Part of a small language model's weights.
Size: 8 layers, MLP 2560 squared ReLU, vocabulary 39176, 89.7M parameters.
Architecture: untied embeddings, normalized queries and keys, capped logits.
MLP neurons of a small language model. Each row is named by its layer, matrix (up: input weights) and neuron, and shows model dimensions 80-175. Each number is 500 + 25 x the weight over its row's rms, rounded and kept within 0 to 999. Numbers have three digits each.
A block is one neuron, or neurons of one layer that tend to fire together. After each block is what it responds to, as a language model described it from the Wikipedia text at the highest values.

L3.up37:492507499458521503505528523461473480495467505524484514546515474555524458562504484488533529474525468490526512529493499464492515510462497522474491502520482487541524494542499497475487522519481494517507470482487512542507550507496509506481491507509522490501525480485531543451439530539514491522
L3.up308:523533482515464498463550538487548489488517478499490502508491514489471507561473487503512527512492489513486528510528514530465524502498497568503502531478498527503493514459552510544437453546492525513504502449522454476516466472499526462485518502512467523509481461506499478491464515517507511520
L3.up784:512538490478498486458546502492478478522540479492476508494501491487537503511526491494514475442469479469515533458508496461510517544513473508512527509501493486538508518525525491511486474492440464547488491527516486539470498506483532469482523530480487519529513506430475507493514510536497499531
L3.up842:488471502488490492525559533495457524457478539517507502479535516468479481533506474480543547510520514497550516469476504528513523461483526537500483514519524465517505501473476522499440513513491510529513491458532501476492487480481506476521490504480519460511455477491525528517505480525504522505
L3.up881:484513486522530497492469489554495510538504491481467509512484513515488467453483502470498509476495511470479531491559449477469507527529474514517499496510516495516511479497484511508513468488486512514491509519477520550483520435482502506526498477520515535482483497493487480513533499551500489503
L3.up1115:475488499521525529474517511494507536472528455532496506522504541507510484552501474520493522533473513504486536501514470538512487529488487498459497505500501470538465485502491438474468432556523444519470493511503534504491506516500455500485482462470526482535478542484482535529493530495483478552
L3.up1202:479503442501503499460513509498498519493503495491467470520520502482515483444506479473494476511508470501547488487514539499543526549513524474460535480532521460498514517518490477500470490481560528497527511537513524501491524485500521491488560520510499509508472548472514509518481475510534493526
L3.up1250:504525467505496521515509458474509509513506527489531477499503432485475494474495495510487508472499507529505499446506509514538505500474499494522486483518464502497483490473542467497469521504505533491516484517519526533462492488476478533488482499487479507521562511506517490486515527470507468544
L3.up1824:493490484509513489488494529481539523465502465452491497444499473483481515485507485462537465460474503507493474499463492508517541529528487504502524476468477502517487468498454499514478479476515469508493445561500472538465483495504493476466502517482469510493543510499520564509480515548529510521
L3.up1830:492484465489493460529530468509485523489511511468483475504505478478537483544519481501483503519486465459499526486482449506473485555483453519513507496540487529506481523501520511499510498516498476513472433484534510543521502517535519487515508538552476550478491500485507468532557513515496489521
L3.up1895:472525511550518494512475512497472543513520500501504461510528484506486498498461491494481538470529505505497489525513520495473503537522538522503474506481483459530538528506497502471492509511495539495494451516512497492511499484456497445550478546500506496518484506466530486482501524529515487534
L3.up2011:487477488465512469475455513520472526495526510464483523501500550458494505525488510560500490502520471466514524479493518540499456522490490531520526522538496539478524508490499527510508445537530508508507544511540449523503501556516516473506496517488510425462471472479523483509482523517483545510
L3.up2117:484514486500510487503480486482523498494479480498519520462558510499487521528511517504522469515491501527530554541482526540500532506478497527473501547547479442543544523487501514434484496558513515439509481513493516456516483491517482463500485513501543496489518481488480525491463473514506549473
L3.up2206:477489499483529491476480516512517534498451474514521535525528540498484522504529463504507475488447523519522520487524517549494495539530484488520556487493462470479517514513516493505488492553512430478532506519532496490504480557479513501533541535478512485550487478450473498480511505490490496498
L3.up2267:524508489548542492454517473493481505501537505495538541494503475501507519524503549523508501486513532465476513473527497502529503537501569456512518485475493516551478508522484482472451517535508502515497507496499482496502498473475536490552466499460481463444516509484508531500503511474501488500
L3.up2539:487517527491521519483481493492491472528485515496520497463541474503472485495482485454516491491467484469473542479484496481488523502498521548495485491514485521500513512530478495507464481501494522512538452500529483500519570487503475506480488517492516498482503479523485520476540514483509475492
Digits in data tables

L2.up52:523497521492476497523488479531486450536492501518463490498496513512458568496505490490520484451477496553455516520491483490520529513518537525523535523514484496522469507546498520469528494504538468459513515503480494498492528502511499522533535508469543498527492548523522483472468494502479516500
L2.up677:524510500482510477478506477484486475526525489497475527503532536536531480534482475500489485471449549502570465479581486499462542507516485507510499489491491498535487521494546472513503447551554483511480480506512487494515503525524515482465542512462603517513508467480562494515541505532514481506
L2.up683:535502508509535501508520494529507523503530479475515504483487521523538442522526470524481485514442523517475486527510544450496520500508496485484505536514514500505483518503508454499512541479522479496508498509474517506505455507467469507512503472486510501496502517487527486540479495490528520514
L2.up845:519537495499494541517460544472497479511512470502466507530464490494467457485491510451500514505524521515494468467532504515467491542487529515527493528511468558533470506505500470497485499499462480497495509504469483490491473487538473513505573533435529490502505509497508496480499487533510478498
Pre-year position

L3.up78:486517501499529536498502488511491526467497503484519516506523490489531484438525510506528530485513472497510513525507564531486508513560531515503523501495484448516544517533527497471502515479517508492503510512496511479468557511507495503479458536487530458487511476458533484492494455509439523510
L3.up101:529521534487485500481538476472451499445504503527493495529498513507479533526503493537497490539465501481488554502517495497494475505507538479487495561529505511505503523520549497500484518490545472495523513515488506512525526497475486540499473534556534487488567503490511451488490545503532463497
L3.up150:528468478528494487492506526473524475505517499507539497506514488519520510489475520499470509495511514504493508485481496538484513527500499482528499481522510511514489470503506475504485510524524497496499464540490461481494494458448474519467516540406510498488535514543498502521529513455436494502
L3.up231:502489566520513449499510526465505516476519504467527475523527485509497497473503456484481486532536459529484519502490488511510505568541534518509526528455490520545499536538513496485497503519508475485466486548522474497475503501490490488487494512481514504512431535445540527485430514468471490521
L3.up480:475550517537496545495492520506491453515504505506524495482527517472515460490508501520536506538486540524464514494501501547512512495509493518497495502503504491519520514506505499543479511524524456500513506525522525492555504466542517489515503526483559491553529491466482542502446495525501534508
L3.up755:542466556492531495477490516520501525521511489521497495496549490464490499486476526462517449489470519535505487482491512480525486490473508531558449539478490500503492512523513500492522537500437476494537479481493489497464531510468441489489516485562532552447518487523532513467502521497514460515
L3.up757:523486503489508494475503504473510476455520519485497494485523479521507470549509537507521526519517510448507492523510506482501489468533501509508483507505530539511477500485475527549486504487526436515484512509541540510511527527499521482477504478502519488514525507513474462502567528507491467484
L3.up800:476482539474448473515459492492533486538497526556464469489534480533479506501515522481502525459529479496500482480485468495463475520484494428490483465475457531461443480530489521532496533539495511493489494510446505525488470484515477508533498492492500462494489526521507536498498482489440497474
L3.up1456:523510523457520468480505495507535526530486552499493491466517517505464488435575494525523517495484512481460474578565500465485527498484551498509512462496495499501511494508477541475545524542509501523520491492498502523501515541504493540507450502490499483473480500517496511538479539499523504495
L3.up1773:505472495487480493501496508494482486533503490560467474471548500470510478502493539493474473486535546495437492449529501484504514514513493527497520491477455520561485522536521514449484443472491467516523473497467467499503553494543508524537492486504554488537456470516504496487496471485487441453
L3.up1986:498493490494483514462502459499494495498497505480519476498467502477498479527519444486534471467523496501517481499518514515475488523512499496536489442515505487510501524471491510471485499463516505553501500517535495517546453438522492512486510514543468527480476539475482476434479494509497513492
L3.up2194:518549480475446491540460487486484446489457479479507512542544470507543500497484457497523477506526491503535484511487504470503476506455470511520499515518523487559482514520505504506490506498510519494486476512512478482540545475477494497504515488450571511492503476513550512455500553501533493522
L3.up2201:501536521515535520554523462485550494501518450488500521498496521521489526502502513455507471496507503515486473474466459475537486529502492468562454505504510465481523499522531520521473521497517456464533500463476492497493461531491484556512495519522445474535531470500493501469535526497494508495
L3.up2255:480488455472498475534468469500483482467502482528482493507514534432468542479453526503491503478477477479517496533487490542480498535539484475523437513496497476490523485530537453484550506504485496502505494522532502531501510519490512515477529498488557512506509477516519445468488490511514487510
L3.up2382:481471550490536475490484485531491500476494517480505495519441530496493443497483508537493489466504491495466447475455510507478502500481518510535521473539495480524514525522483471481528543481542449506540470493521507490470490496472462505512503505471533522500487506472476470504486476501510457471
L3.up2474:544501547487482497455456514490514521488516470505474483501510483511516482530498527471480515508474421469510502514494437480473535513463507487477478541519500474492501468483461483506491509512469470546528423498457500497502504440495493506560491493520501453488520497483482477498520501504510483489
Date comma before year

L4.up635:531470471477503521497496489428463446532512526534485516528498500505504518523505484481482528473500497457540509510471479502517504503519558524544505467533591517470532455456494487501496483504508479476509486482516532485507524533521465540533500542472528486512501508445444494502515547519528518479
Digits inside infobox measurements

L2.up799:513494484544500490483547504467537551527485513576544490507501519493541488512534534518471523510518483431496484462458514518509506567521517521509488552525480515494481506536500511525497517523525483548524500453535521500437518519488500518497510468511499496498503521467505526497465488473534524483
L2.up1084:520506523489485493429575517514496470475528479509474562500538531473545542511495485527526471512531494508466486478501507447462502493527509507522488532482537493467515512472492504533495530522475529529510528493489471454515514511505544505526459521490520528507554504476469490487543508516481525482
L2.up1888:500493474507518521515516484476478523515550490503522525506480495495505511479496523514486530528506502470537495479472472542509479483493478507505533532458511478468475515525427476509546519435509509497499457488561518499463515511532492466485529485532476478444474482495473524445512504510515547543
L2.up2339:525514474466519505495487494485504509483517521521521454491473519455509509517483458518485494527488499491510566498478515495536522499507512458543471523480527493511510527496500476539491491480539504565489440483499477512492523514475491512463493550506533461509529492458471523473493545510469475479
Digits inside numbers

L4.up1552:484493497512523489503483490500508496460448485483485440471513499469506517510509460466465499474505510512479481497492488504502482558531523461476492493527467445483547482516439494497534478497521500498517516530499511468491475531442509481531557510522566470480549474463506496459490551476524469495
Day number in dates